{
  "vocab_size": 32000,
  "activation": "gelu",
  "norm_eps": 1e-06,
  "decay_fraction": 1.0,
  "seq_len": 768,
  "dataset": "wikipedia_en"
}
MLP neurons of a small language model. Each row is named by its layer, matrix (up: input weights) and neuron, and shows model dimensions 160-415. Each number is 500 + 40 x the weight over its row's rms, rounded and kept within 0 to 999. Numbers have three digits each.
Before each neuron's rows, "fires on" lists the tokens most often at its 100 highest values on Wikipedia text that the model never trained on.

fires on: ".", ",", ").", " |"
L9.up2710:459509477490534496428477458463512510517493522501469535480449530526486559514476536577589472495517418498499560410498484496515400560579515473509487529535447488420506495566455466481512498562470510468464499536490427532547487525438446493443546535481507501509469526524566498521483561514497571528480572514501397434471503549477474450558533527559490550551519475465436473559560552472477460572564484490456440560507475569504496544469498516505482488516512465522441446522530488500525491438508396525547535442466582563524451516478488526541464496581515465459482505480521559456450525551515482466479487433478545611494459580505506408489441427553430500513500538543510565510447532574489420519634419506510528547508493511531419500488531477564487556486537493523581450483539544513467502509536498

fires on: "\n", "At", "-", "On", " \""
L9.up2964:412540468445518540414458520487434554525519540518506523417520542511523549513478509531493455483448442491516532500464472503520496522508588513443499515434490575592467469457493546528476555533512405500456444521499473436485445451528499512477515473464446506479518554454530499490500497503465536437546542495453556510463504516504392559497593513504512526538451460516542522567478515530503552493456577532504496554460515456503431555539620551454466430518489487546434384550491467518508479505513471466571444471546504534452453464478526591475501493545513560491515433492506496525485477504489431557511577451473506455548488457548393455527506431507511487521554538474485481470484423522542449467518524496506447513484517418491526538526504562458492476596445552518500495531592555545459490507493521

fires on: " |", ",", " and", " as", "),"
L9.up1111:501466424545514572444513522489562544509578511518448492464496512458540548564437556465508538520489531530460559479495506517414474498497460514516507520495556548441470539560569468528542532517442504452511523514482518388550540430506467495529505476481484520451490505442528535515608524512535468486508454440541520467503564487487525560450555568480447479456492475520490506601528510565557511516507501452494483434458563528526557424406488583549463518561459495518539425525519447546514479482484455469479441513491464501582498459430468526540577457556447510491523440496549514455478606504490514501427525496467553446565488497455439521523530530461505519568493459514460547564461579527460514471503531496454537495474499515496547500547486441540501475471520512536552551504457496565509449462459539

fires on: "\n", " |", "|"
L9.up1629:489483508521516491503489469526522476446475525624515509499471455511476573514527519517526460472560510525501512532526441467456430498515443515481486463586514537469524473442504484524471476543464540473435482570641503490515467489509493429442513520503475467501550505494545550524498465504459478492470502516464519485553555447471484495497495556512517433496485454494511554497525501508468517588529541514544501525539525497534489563532460559498514466405435527479480505471554499571542478504459485445453521456500436543428466504459512505508484512534488521528562443434425529554551503446449459551496468500395506392563460541487541528586499489548516529481482555538467517479495490569505527507492557514575465530543534497414488497519442554555527494459547476493508531426604550478540493528489535

fires on: " |", " 33"
L9.up122:531496429511473435589532536464471417530455491502515473510538444543481547537476510553499564451577571542517523464502440528469527488506457529422509442527476508481457413562536532521486537539485516510477462505484464539578564477547567501517539481483513481444495508406478460505476507562488530505425388517455450468481537577469488468491562504499548477536491458568549476514483423451459527465423471486492480486442507521594433523469506520457461474450502532493507484440516492522528505590463571578589555518479508533511479485485484468559505501498547601540535559464550495469457494587551552471450503426479502548564494516516537546457557453530506544553537472543468488467489442475486474474515431450517449442452483585509513538489561541565523501470437485454539519520562455482487456529482498

fires on: ",", "s"
L9.up1858:572454473554539534581517476445447483488515497519496499449391510461497472494512546529472564496527470474560614410494513522501545444515524462518506463499513448445498446544480561505510450574493438482476558439500518518524408586498486461444475525453500475456512485494409513528477586438498472528493540519521482474436457520493488463488550536477537499487474459466521543512508458559524550563479497478489445493528513520521536531494447477540507433504494450488518526472536526467487485483484554533526469518519544479559539535494467438458512545525492535515500455520513499510505471471453449522462566491517516514554436528430528453542587508549455419475453470461458505512459498434519503577506476521543523469560468456513511520485560477462532488513497474508555456510526507478536544471433557

fires on: " a", "ed", "-", "er", " |"
L9.up2049:453501534533512404488558470588421448478583567439553546494463503524560403485406497525534509503514503539522479491464475522495479482581535534443532455499482464583495492480539532471496546513528462486527414466468456505491471559469524522508462575438610550428489528542472543489483458533529511572548471535412501516501568471557529422566472502454489519504479564430508489413497443486532508472527550506519436493487497486496538484551488458550470455424555511591498440550486529426444515517550452475504438519481529520549509463531455390486490476522572528431540552534518493531529464499533493513506531452447555491531529479436483485595439444457538536541506520490521487558445493487513528477490494488491482505543451600490543495470541511487469496440491519555464482548475512539587517529531480

fires on: "\n", ",", ".", " addition"
L9.up2485:534438448501488585465509545589505485436529536566486481516551514506553548497463508458505490467501538589495494502530527589514515511477409478518496534507459471483502469507484534548498485510569482490547504518530528466587552474478478527520547499495468533503446495429473458514520507443499515495514488473535462508436533537454543584413511469466427521449496480509579518481492512486467515486422567521506511533529483554469453535500521549495455500454514500496490470476556459538529524443470509509475572484413531488532589464578470487520488459518513549480504420433423393499528493511467475480486552487522516569543447512471486492486532527560436535548519468457495482508518458536569469578608474481493521541512493496441497521453529523478470508513575510494476461480526521526456561546493514

fires on: ";", ".", "\n", " |", " ", ":"
L9.up2762:503578476541520487471414493462484558387496577468449465519512496597586528474560557524548514471554507510516528506412415521519544472461518534473541438488552486492517477553466462422488458520469530571478451561490492473530521447464535472505448535524551472513421492498544503513533527562536509519492500557573421509502525510544518489480467540480413501519558443473534532523622540481517577455537535547355423457496498485509493561529508471435537508440527496511478499456498508532487498488497447479529514478544531542583484466521479561465493461507470433494456542453436509495450468503454475477521534468505472498470499489528485565426490531466502582504464471456441499465502496469520441502541441472491517563508511512468443483464533446462500530526551504466543447503526504556455473512490487

fires on: ",", "s"
L9.up1469:516499422553539513534487474496482481467542496473524535500420443490483446493536570523475539523517544455518569472462482551467557457519507454551516512551453448479455458501447563476588495562501482464502522460489463470544432591566569544491508537501497509438485489522437562485508570454528470544530533539515510404505466530503448537455519562488486515559460440532490517474528502523511521502495484483490435517503542484457474538447463532507533472478470454535504517412587557477492523516511527462504484527451564532500565559557481436509507500539505534528525469504501525473508484458517465503410564475544508449537464537418482488551573565551429469481533468519465473518499468438494531540482483510545482474459501539538494499445567471448499461497540530473497456514471510544475550557475511

fires on: " this", "-", " the", " Party", " that", "th"
L9.up1788:429552416435494479533476516514469516500514455519548503435505505516467504532485522476515520464579396453474553490514479572473488549497509435576498498451482510502572532431464463523495470390535506478506420453567487483564546455482618508538514493450476505562467504507518540524556473533499518492464504556512440514489454456545548459500545480458505509505490525504487481525485509464597533518516443539481532529495497499495532498502503430510497486464522435537472482453400454526446535480528515518463516545447510468511469530502475456542620493495425496541569486479545489458491487508545515520557447531376490444566509542473478526473519499546501500503493506542497462556455399492463505436480496453529489586513427496449552465512502499459444493483485494580454532518540495443453518558543558

fires on: "A", " A", "a", " Cha", " a", " as"
L9.up287:525514458390543519429545470555520461510478495461489497478578612494553539536468556474581447475457562553523479453431470479516521564538519502471469429497479482465444564500517513543527531487468480462484529466438521523544496510456493470492402426559509448522508500494535537461488440497489526507507516554479501461532557545509487517485473468466433456504521537463511471537518474499530547457415527523554535555483522480477514462482519488536512583519483446557552504507551534480414542534538504453577503489518483491560493488561478453516519557552452546542552455469441565494520476501499510496566477499519459482531498516472511538525416484443462472489564476500557520501467521500505514525503502395480385512504525582470507529496402481580490501516447484556501478449506525473535442421467505

fires on: ",", " |", "|", " to"
L9.up1300:457512498526522492411528547437508542504483508454549513442497488494529467496460548500470475482497465494554521478457422476528450522534517502482483497450471511543492537554494509476555493478466465449482475526491570591483491410473526520528529501523551557430471482468519493490532481504453567448441482475477493411456458448453500481480513487494472477510487524526478557517433553526474489449484502491517513474542551440482477538431590441542523442535545506503519460542490490525462511447445459428517499574559505425574518487520488530577460431480524447522569524470509540458524577505539538426518560455435521563522500465522487570446552519493500502472511444493522563536503467417423536472410506468509528499514495480445512503530524545547478543438526486500429534574500541442527562447461551

fires on: " |", "\""
L9.up1754:538536525528489484565554482484451533536484516446500505505544427558496514472500492525498547490483458480448558507494512459445492501507525559459520517495538479468525517498434528486469592508445507468494507392555460558455527469471502578501496496497500436447501522550551510489600516436543561494494498531532511454476579490478541462509628509498524451583447489531538443538545448474521514394500475537488535469459502523545503556544429515443478529501455524440454468457458487504565491519488486475505487510548561516559498502486492530524491498528453569525563482526525511507447534467611554474505559517473492529556498542486516460561475448551459474475547524462493498401492493392537468499514444514485438428494516531510484487511541586560473514517437476498473539463614452488497497459437526

fires on: "s"
L9.up1381:523525476510534596527539480530481524413482492464467496553610506471587507501529528509453452450526546526522526487530598531508435508437518503446616461496507544532566490510528484529492510491526533391457529518443509486510474538466460461508465547493463518449486502493483488430517512496449491555473532577560496456552483547549547526483538478470539460492563531491475512543512528597510503469508493465537490535422551563504534525478522534512422569467561417461522533459508401477480416489475541476506474413508539535581499532500499540509553525546495516502395469564453497548536493504489525486475460479527479468530489531527462475492513571537467447476523476461551503490504564447515446518506459490540492485511496447458514551484550577471486439468527396572480434558572534502460525545517495

fires on: " |", " on"
L9.up2089:527456563526467470519541478466466468494487551512513463463467455535440545572429553513563505524478503414439494472554442516462456485485525529489562500523490447517452528529510546443508542530498542507521493518450507525500522549450521495515472522487471527477429434520527510472465475476523504506548523487521447494564507512455472494520501469582502592507488488525502519537533490538471549501499459409513546486470482463507504472512530493518461491438513496462523512545421493562494493564564535496515511604456542489456419496483492540523544516452505402542429509452577508556500410435503474502478479452391450503525554495545510572475534448474525442452506467449515485479449457503497511557473573557461448468449456440532535515529520515576508510550416501516509544541467462463491510496462415

fires on: "|", "\n", ";", " |"
L9.up2250:430584555538558526521486559422509539504465526510563492485496521514461504471499508458487553554517451458451496559501428474517429481542502466456503493477482528489534489496495457567499565493438507479480479475509512553566450511459410472486523511492474510511535517451511483502532490482534567595529469641506480464560432517480555511470462446450505526505445479542562504476528578473562444539462471538540527475541449500528464429495578467468500476459554510427495552502530504510588479489502414494532479553517505494515455485533533508510553508513551520460500619490422536478494555558502507523475548532506488617502551465501544501510526491423489483475498584546497545421486522471499540545493511556516467439505556429512495487542436476542434598500521428479460482542481443499504487533532426

fires on: ",", ".", "1", " "
L9.up69:446437367446523478481548547479492442537477513543532442459469502458474403531453472528467559517421547498558483447470506549415489509556515616550512512478467556390514528543533438559520479475500507460527482440492506474485489484422508498528485488472442456560456521507493553522456471506486508491499551453580513476509463468437557496559489562498541602490461484438454492445515478499405486497461491491471472527511451562430494547526542525491453532507486458483421418487563500494535501506464505471515505454467481455473516456466526467577582449518577554546505526548535484427516489474479563496488539518545502518550507544551504495583432493492470505476528548520518491508535503603537513489495537509498446552468426507566519520508475444520539510539467506576477568526473501486490519516547478

fires on: " |", " and", " of"
L9.up74:560460525533565465554514551437502560489516546534530518557543458552497529490479494517449452409483475456511473474548500508535430445505440563535507500496464530547535543524454475506564494525516487509534524456531580533493504598561521515516551522469486370502606442472528505543511555502545473541496473461469466453474549510476486482470454497494507539486479464499514522514523463542472461503473515487538475522598546512503573546476388505488559423452528554415500439505608465527495474566506445396524515512582579577467523558508420575525514495479440491516485538496566455496480484450488509540455446510510549509495473506409422496518527497468514392407505494514518550519526512498493547491451537464528488497417570482536452524525421504499482465492437454513490476450518473487500567476513563

fires on: " |", "im"
L9.up305:474504559473498505482536476461487562490492486517508603539561520520493486503464489502475545487486481516442530528541475461484522509569620545481564487510481475588479441510499563439449526581583475465507519536553516544479534522551520433518543492430492461494593484408536568490531530578449508470486444577510501501442458394509495481494458541496522522568493507498548460452556521442478450548489505476450503450492523525500492533504566544430444513549436505477513539529474491434582446487504482438519540513512515530548489534466477469518497534436500491492519534455548559504487502554463490493509572530535487483553516488499492524563520486509525482452499484440548518560457494485531456520515510486483509497474554425472401534503464591560492433508522553446473430431507460517483476534498574

fires on: " of", "\n", " to", "s", " for"
L9.up389:499491509484477520491536479434480512493510445476504527567514541492533542518537499442532501520462520487534493514503484525556581504486450452557547504493447556488527465600474493487513484452466530490487525455523516475456533497541527591573474564400451465515515534481466559451483482453498491474537435533497453494499537540531630487497502494510522495508545491504525501525552519483531417604487552494495476584517496463516509466526466550540467515512498502450569443562534469522505443504512496519534448553524448431462482459507509529551539459446533455539530458453407493529477515450572495479486506503523483474498552481466515533377529413435513464434409504476522506446522512422461502473500458542516522536536524542506512467505475470529495580490444449526505457524532501503516602450476468

fires on: " a", "e", "a", "i"
L9.up1079:470525450485539476526433506539507523468487473528565543496541475557503484513536540527561606410514409522490437450493495511499549525449495503461505447470475553584516579477476466594566501559454519461469546438480468472471494496490441439458451499505507487533467505535502626550505570536484450519460487516479524487527541521517497508528450510519434459531560469451548542552519444491513534500483510538530537482498542494475508567485503460447524511432564501511480494483512439491514463477521508498505491444524485525487515547480517498388463547481432480522466483456485456528525510547439510552488529525501507465459470514517475492489408524480497503456532484458550510547468450537492457508483558489583427583491482501491518505400455507629459414549518509486447507470530488589481590452540467

fires on: ",", " his", " with", " as", " called", "ing"
L9.up1196:522546548549509473445544475432513513512550466476512569411469534508525504448474518528533491506488501474515490512496546459489522502491479574478512458460558553522471554455483473495530404457468514466480608536507481532482497515519582467480455585421542521462461480493489483604535495511488491462493449420475498463550512392522533461479496502505426551453530528465536571527524450567515547562492519492500459480465495523500592463441568541616601521596514545532570459521445436484512530463516505447535467540475499535537469490500482491530535517481593522531507456487552492451520483511521496498503523478484481588467407443580541427534513523535515510521525538430428469514561423480514492541495515521474487417512442473480512484529492500580483516527573466462542569473477468509495456466466499

fires on: ","
L9.up2623:510568463512501511483533468508493452451462484505579506406465503498546428472476522530558498460479485443494503459515491536464489453465530524492526540563434507555481493469491528459517469492549531434552512464515506496550450578528507490533510450519512499564494544490475503448452551544518490470538562494458498477488494441521459466500508495498449510514513450511507481543512511468489481502511566538499442515525513511477507578586536536538535537433590474544458500527544500487484511496447462520393481510536520461535586448568481455615459477495463530520508464523486431486494520547522413520523518473483532520439513494420471474457522474587514445428493459498493531547550507478525560486607472451530535529526472486479478542478492515440468496482537476459468441490466508531454542469536540

fires on: " at", " in", " by", "\n", " of", " until"
L9.up7:520478554467503549510405540495494481623533468444518519481520513534507477528460571468547459439556526451534517504597515540478510451464566443487548481543533445481462451566540466528516478480440527470476506517473530549479426513500525543477586541487427564511500487486430577487448509537481485475416502470543443512546599532508455497415449479438516512512475481513507451518476494421404503505477515464468385519507530558475510480453517529563512514563514507495496491507489533473504465490451519543552469478535539475527485473477536549511471583516530507422455496527489517499488560550440484545498466544485531495454489486469547483457439543554526513430464520487529560509506473509510467474506471463531532485475520473507504535421506475529533506448500452574476413513545502576499530461494480

fires on: " be", " being", " were", "ve", " are"
L9.up2085:520517541491550446527501543481517528512437472515420486539481528499482474532503508477446503480525469491479461584443489486532496551522509466543505404552448486492448490571546521492546489551508433519486455483432509506466518483524488558546542612545457411533489457418420519517440493536535529504469532521495451448542448516530429453483478531465516420515478498481522505551508515539520448502505523458471544549490445494424519533535500494486566435496543478488508436533564498469499487412552505496440527449515593463504492526463427475486538473389528464466484540528580546426512514464498460555564523526481490535491533525406520499441514578529502519433614503396518559547514479462471495524525547505473520457455504519479533564521527449504545491557538534479505487525521457567507506533518445

fires on: " I", "I", " a"
L9.up242:461492561452521448541530547501510476510504504527477482418518480508551449516487530538475532503532525458465450570524425489533446497513562469557527491483574478519538503501563527465527529482452519492438494498428471482523513520478476580485447490436512429506506508399440379535445503490599464484497451554480449464483430466519470513485492437525483571604478489479495539489506527477493534448467491491473535541497560490422453488544527483511485571496476468445491485541527469492511550452534525458505497435525497454560508482519582432529415503450504473496538520401441446474585382536418490525534462553478481577544489458487496517416548472384520520468469463504497474519519589540493506491563463483579464516435489462502438548541470438476543562425454438493474486500500478469491483518522512

fires on: ".", "th", " for", " as", ",", " a"
L9.up854:530539572583492510525494494499512430529465549459505522493552420499451574429533495534524480564482510492501543543568494505532505498592435542495479534492457513492490530450498458527541528526536523419454491489562465445538460550506432441636481538534479536486451512441517442504411497504514550443472586544502471485503497508484511522508519488551521534526491450482469461473504455475521545437482509544440525440561536477518481481533450558520565438475525501447494385490519475521497445495461520517529484532567530501471431449548483513507510497511549464449477494491500439456474506524540531520522479465493547456487498467494482466504496499572455493512562467520524459556476542505519505536499515515543516568558443559536480484545480552557505491499509518453504469432478510485503567474469497

fires on: "\n", " singer", " and"
L9.up1304:519537479505499511508496491544490498557516483515458560463547414570552461514487521492480439474524552468496474552569562518492543490457459468484498535489575526455409525586523514525520466596466416489461510460566427490493486467488512523448537526485478455532471399541518483588514497587519423588453450525500477519497476546552482504474468487484513501510507447482504508524560628494457567557535605404514529489502493429466542554459529540565424429532537498535553493457523457492544487502501482468515531536533455419545471509449526496441515530512499521513499506447500502543542499515525533480425522543539419508586508554464501541477471463430522471456521440579559549488570511434492585512461555508443494549515442486495614518541485474521489453538525465509446485507527555525480544593513454

fires on: "C", " and", "c", "H", "bi", " /"
L9.up2543:433430528467494511517478466500472443568478477573503425567591487498459578520450593531515461507500492506499536503444523466502463462540521496533471528477489487474614463431483479467499558535443479498489453477418474434544463482477484485476502582504575498520597494487489499510499550536505514542542478531524551426511525570483516513480497524542503427477486510516529463487511503439605521485516529443523474525491504554557486481519473431588458476528482473536501478511480502575438404415500502514548507542555520485527473526504550462524547472511468533498388457504482464480504482539576458505421475512548492548424501469480501497526459458462571554539514438491486526476585475486503495428544383486446453450516518502508490482495462511510544526473468475473470493491453487548520540550528483

fires on: ".", "\n", "ed"
L9.up80:489480443537520518466484544480449503501503563537531477487471552494488504443546454528523410531513439579413576493507459596523578430462463531473506568504443508530465502488515522500509489468518517503520462512499512492515546520481469479493575558552497519469431496503475534535472476559478516488513477487508566579501471498511516522520533519557463502504468460449540488487514534452515505452531509539516502504447514536449506472475470466494593485553463438488541590464538481522551529487468490474466578486469476424547562560542482470488603510453582523433480528460512467453610447483472487459527502527471519547513511489540554452507493456525505460510513411461482507522533465517567503518530469485473480463562564545520461417508605462506537579491445507536498467453535460481548574489468497

fires on: " to", " would", " should", " must"
L9.up1790:427485514514463492472517492492517535497465500478463456535508464504539473532451539526513468443511431513464517492523485507472500519422474496508559535570441495431479541468544513546407533551436476539564480479586565498554472510488509493441538505506553521483545536501502587537522537504510517496507513440498459567534520417462560483535452511526486455540526467515499495516507498523524485577510526520529450532482469495475547604414452477486423511475460487491526435520587454578478477454536437496475522417509499440556480500482531512485525515527570538520487452469504567523500538461514461522544515508468433524534545468465547518501445487416519415584479488503483528469463545526485397430494491507487442537549458522515521502539517448517487496486538479509476526527496460449501567450454481

fires on: ",", " addition", "."
L9.up1672:492521433387508503465447520487452522491490459475483482484458502517493499498532558536536556503544441544489530541624445528527552561521504538473511517579487510523489462497453513535548423603515432494508569477548521494558505446441508489550510453506451446474593578441479486514468506537446511542475540408464528482483515510506514524451502490465518528470462505518548521479461528534501545546450484468500498501447505541485511511526504468541522577464547445544448426474493499415439472437470450418542542483488475524504550450528541458598440496494508550533479426474447428483476551518476510422472512525490482505565573415460439519468445476519511534557509558423522535553463470487523542532498476505497507546522496462466442489458592479442470556514550470491473428559538484486486481467481530

fires on: " at", " the", " for", " |", " in"
L9.up2255:515588523461471474557515441442430504534467489571514523492484491536543498458464532521508489514528568557564476510518468604477483495457561530536523511427577476463415441487463580550480488508539470538493510480492533519463449538529498519438435518475429462440439486559422535473497473588473487510483546433517545507567449401504495514481537540535571538557479487347462456518457493492534482558489455451494478537458481468548473485509532499549541454500530563474479487459410529555444542531501467503511411562445537528502478475405492468460526519464562509493492534504518477479502568493501480556553445483467502530485500509493488474526443499562537537508480473483467501487470481450536465514531495457513487539485478489467477460488571500531507435485428484488491497474541439541526481509510553

fires on: " the", " this", " on", ";"
L9.up964:485511590467503508499462466497525481524523467482506488479473489583512451503475522527438567506524512465459507454512559442520471551507526534535449519467546541526464384496502524545477519500531484522466470424453527579423512482473520463479512533530511498488438538515512432519524565559520488481416507491611389492500488512472517402496479434528485532537475482433468446514453558526456518553548532532506444480420477470579496529511506414501547454531462440540469509530461453517533494490543445570501514546554560475495521494408481475442520516453468520523496531463448523548545541581561452528463500506507559501586502542600475437462578461544501500509569465495520537526567474485535479541558445452453491518478490496415554480536496502553456547465512475550515487441589470543447546470588521

fires on: "\n", "==", " ==", " ===", "==="
L9.up2949:461521451566485457488515491545496539520461506531484515483455507521508625504592529568491517505510429450513456508466437497473526518556577462458521466505592416419545511436482475496551492374455497496455434497495460499448487593574526519549462593527490490495497471486478520509510534461452512517492496481453517530451500563466489496509465477507447516510477476443537484503459538496474439550588495523575491482503533440463558516474547462528519541490468506449457481557489466482479503518434454535549537447467469499475445468459477462457471480491428566515472465512504493567530507496461490490499566434515474437569467454506487472528499526517496472485524483538481518477529572479502484525513477463528569528484509539527521529497528495523533521474430430570464424437512468582536473514477462

fires on: " a", "t", " G", " K", "s", "K"
L9.up664:481468490508406578483521453465501524542595523496478476494542519559548491449459504504488526494481502474480514476452544487515503438485469583423546502510544520541491523452484474513512547512491501447503491527487529489477574507485522530504440565566532517509548460488426470535417452513446530440551503529532438479377473570514462508534504520449416429448509509485545562513496401494511511513474513468494520454511555550470457559451510545500506446500453552476480534416494434583545443513502512528493465465523511491551523508590546549521505505466553473550500528477470472503477449473478501524481491553461528523469509602434466502470478547514471473497463406465493441518534488489507452550553486476503436517461525519556483512481466586606561408557553531543502543486487551529491464417447531

fires on: " and", " that", " a", "e"
L9.up148:462451509420551439423525488499500479442471559458589519394549577534489538578516532465502515510506466581486524545511510496512506467498498496510509442453517526502503527534533497567465545517440546490442460500553466461523432561515594531547483510528511475565500515475467486530483505491493517518451451533469488543497497544497485478483492545499496528461391383503475502529497527462527510500473543474516506514506482470432557505557443489561525419483500512494478414442480513521424526431446503474500446466433458412545502523461499463524524574552487471584552467481430447464486428461534484513451480510516454506477513463484484522594514469468552555500517464508471455426508518485492507506541548564547510474572466543584473492480505542530553485510484492502477469485470587559510534479521493

fires on: "-", ")", ".", " as", " to"
L9.up2882:456509464474451515499503509451490432555511437471459540475510538474497506461545466553513552506506554471476538509507530488459500544470458475451485483439496559541576563419525500541554458569538528524526492530457591531488428509472491473492509469480554480429486542490543492501535483610503458527459522507535462499505576537527499487565469552533437499520540464507427557434511537535456488520439513554490492540499564540509545462547472514521538496532501475476551537516486495512453559496510457445492552460548453502501473494477472528483516458453543501490492557458536477492453485450533520465530496511460534461570523506448450485465461492528513460483474502564437496555432512455435457457556483489483591501533483600471547478576470525465529461497520543491506464482459473492505536475458550

fires on: " to", " would", " not", "'"
L9.up266:455457480546476510495550495488515494436468497480491478521483517563503456495546513522484443562501553483479533446528500502560446498524525488547510497442466546513619476481435519463513491534557503534541551491482510480530556505566509500480503505503516499513542527470518587544564557460436512501415504453438491527471487501448416503475558501474509504439471608435505555484561465518527499490506529474610557512502532454536451485453561509482498524475474554484487495524452506511477458470484470535510445434433565406555538510590434514502470480439529557541447519533492475534521517471499490443584528472485458619518523572464516534471503521532503506466458535541487492480491462472447497452499414452462431559504524493544534561503494466553553528490510446546500516552457552524567548432489502

fires on: " is", " are", " be", "ly", "_\\", "_{"
L9.up762:517522515451512526509505481509482542553504459464435498568520483488468544514485408539473463434483454529558503489529496504510517497513582523499495413472426527529555509495426511473571499529589474486488445441520579544510502534541471530538430486479477485496472498452495457488539505515506478497577554400485485486529499487476420541536467404464536512514484541485478523511473556522515516456506530417474571493475511516464544486558466421498500412441482505461518497548500486538490477468503499492549472492496479538532451547471527516477464441518429470492543519528483541492484478508599544462543515485559492454438500440525566559465490549625533468509545476448513504476428514550566449542563483532497576479556466433536515494493518523458523454465473406478455497545500514497527552488535508

fires on: " |", ":", "|", "on", "ul"
L9.up1235:576534605492545467537547502474527436406461520513503469513492566543488542499505490554506511429482471466490587476595521472544549461619481439490533512468469517504494510525475470568506515518518417519539477472527510446514495458575426539393496487584471535496447548552479524577495518413517519525542515550565471476487521533520512473506510452516511490482515520581512502539458462520474499509505493422514560565468542481512482575516472529511497490551457559457526451482428436606561495442566538505471500576470498454516532468501554502484540483498468412564517483405474518477517465487559517502516535515536496460455467525506496464494474398497505533432496474548481542542425482492447526502424459430459444483449513450462522461511479520434527482532483484422465476486466546468527497511520490

fires on: ",", " after", " before", " for", " by"
L9.up2686:472452492472467545428549562540528477472516546483524537565434493478451503460488481496528489457429447513576475514496501419473545477502526502497489475490506519540507508473472583495515498498510493517528559534476476472502472492512484447510493554442560486504430534489488495555536502450555456520498487476540455514496530526383501480540470467536441559473524451493556508389557570490420533442502540478512453583512533493546492508438492578505569475459502512491537531545541494474458541511469463540475417466410505500548512475512472472477574417544571448511495509434540480502458433555512588507456511494481496454519493526441511524471434522540535511523516491447478506494521549482459458539515552464543490499452452518504492451565444458438541493489518424459472500527546519496503560575571431

fires on: "\n", " |", " a"
L9.up1789:544508533533511449485486496540482480501544527534544434496537486498519502511545438483555437495483558498434514481546531500483574522510511514510557385495467496451499429488454547477552457505412519440463468494540507502425583522500495471531547509502507501440513457443466447484456566501477505487509604505447497486455454442429503437535535481461469510422508526493549513420458477473463542481595511523476484514507483532536501505515490475450527565547486484520466517487534525512546551494495513493540552504560523493498439537533499429546439486540518476468561522533536496506555487561515560521482504489506554524527545454526502473544404480510446496478537516471506535494475504525505552491530529487532482510531442487540436467532492487462537492499377464545534420471486459480520458461471420

fires on: " a", "-"
L9.up2145:385493549478524480482506600498460530571570551515494484467520494467542534477482567539511588530425460519463512493543449464500503586538549492509542483520529542547566570486475538487463494494546486492540465440517487591516532538519530512492471562453559476502472522492580505459492532523502572475477509529463491548458494472476525522445542390457455477547499523531503491452496485515452444476508519544469523451489485486515554461483419551547440514459468586549466525588491466507491532519515504435419505467527482445472440467463529430499528569444477444585555502475510464450485513509426499493591532501525457523435484405430524504509458502530535470496541452491473570572461447494543514580512574538475485552504502544585454552463505438558472568452476486494502551526431503498498570473467523

fires on: " and", ",", " release"
L9.up2831:465493459559526484571502534536612549538475519539528543543519525519529495492503526452456614458464432467499479460480538490496441548455547534513526505561439395481545439417442522488515539535515466449512508458505540524508521481484539532508493468509444545536412548411502527475520557469478541539450506520528490542481538497458490472495476483435456532431538521550530491594582514525526465430529502546569463537513514495515507518489492531482504592502569416504501445447452483501464506552428543463464539443515531514516498495523559436538510548460529586512534511515559433464469486504531556530494442460479538574501477553425501480495544506468449490510482480521461468548440543465455454552539420493476511512567530469511613557467465564507516468487479482409547535474508507480434497525499513

fires on: " |", " ==", "\n", "==", " by"
L9.up2230:509489472416490481451488516472469464515565550468518507529546503499560551458488566502580533472493459377494529501496507483527469429543547476513488449497518483525465527533437490496516460526510414507426494513501560486469501527499540467498545519518504402516492530561588517549495525519504412529470478524511465537508483512492542511513609520487460511470521520496579490563566519524393521548497462654529611480576528457547482511514458523542460498494499443403438498486496456546476503491495462451488498517479484488499500546462501526476495505456514527522490529461480514488489555476486500412480486527553531580525570512487474518483515479462523509416442446472562514480476500472506482510459488437516501497485468452492495477462521508530546481574574418427500486534486363430571491503526535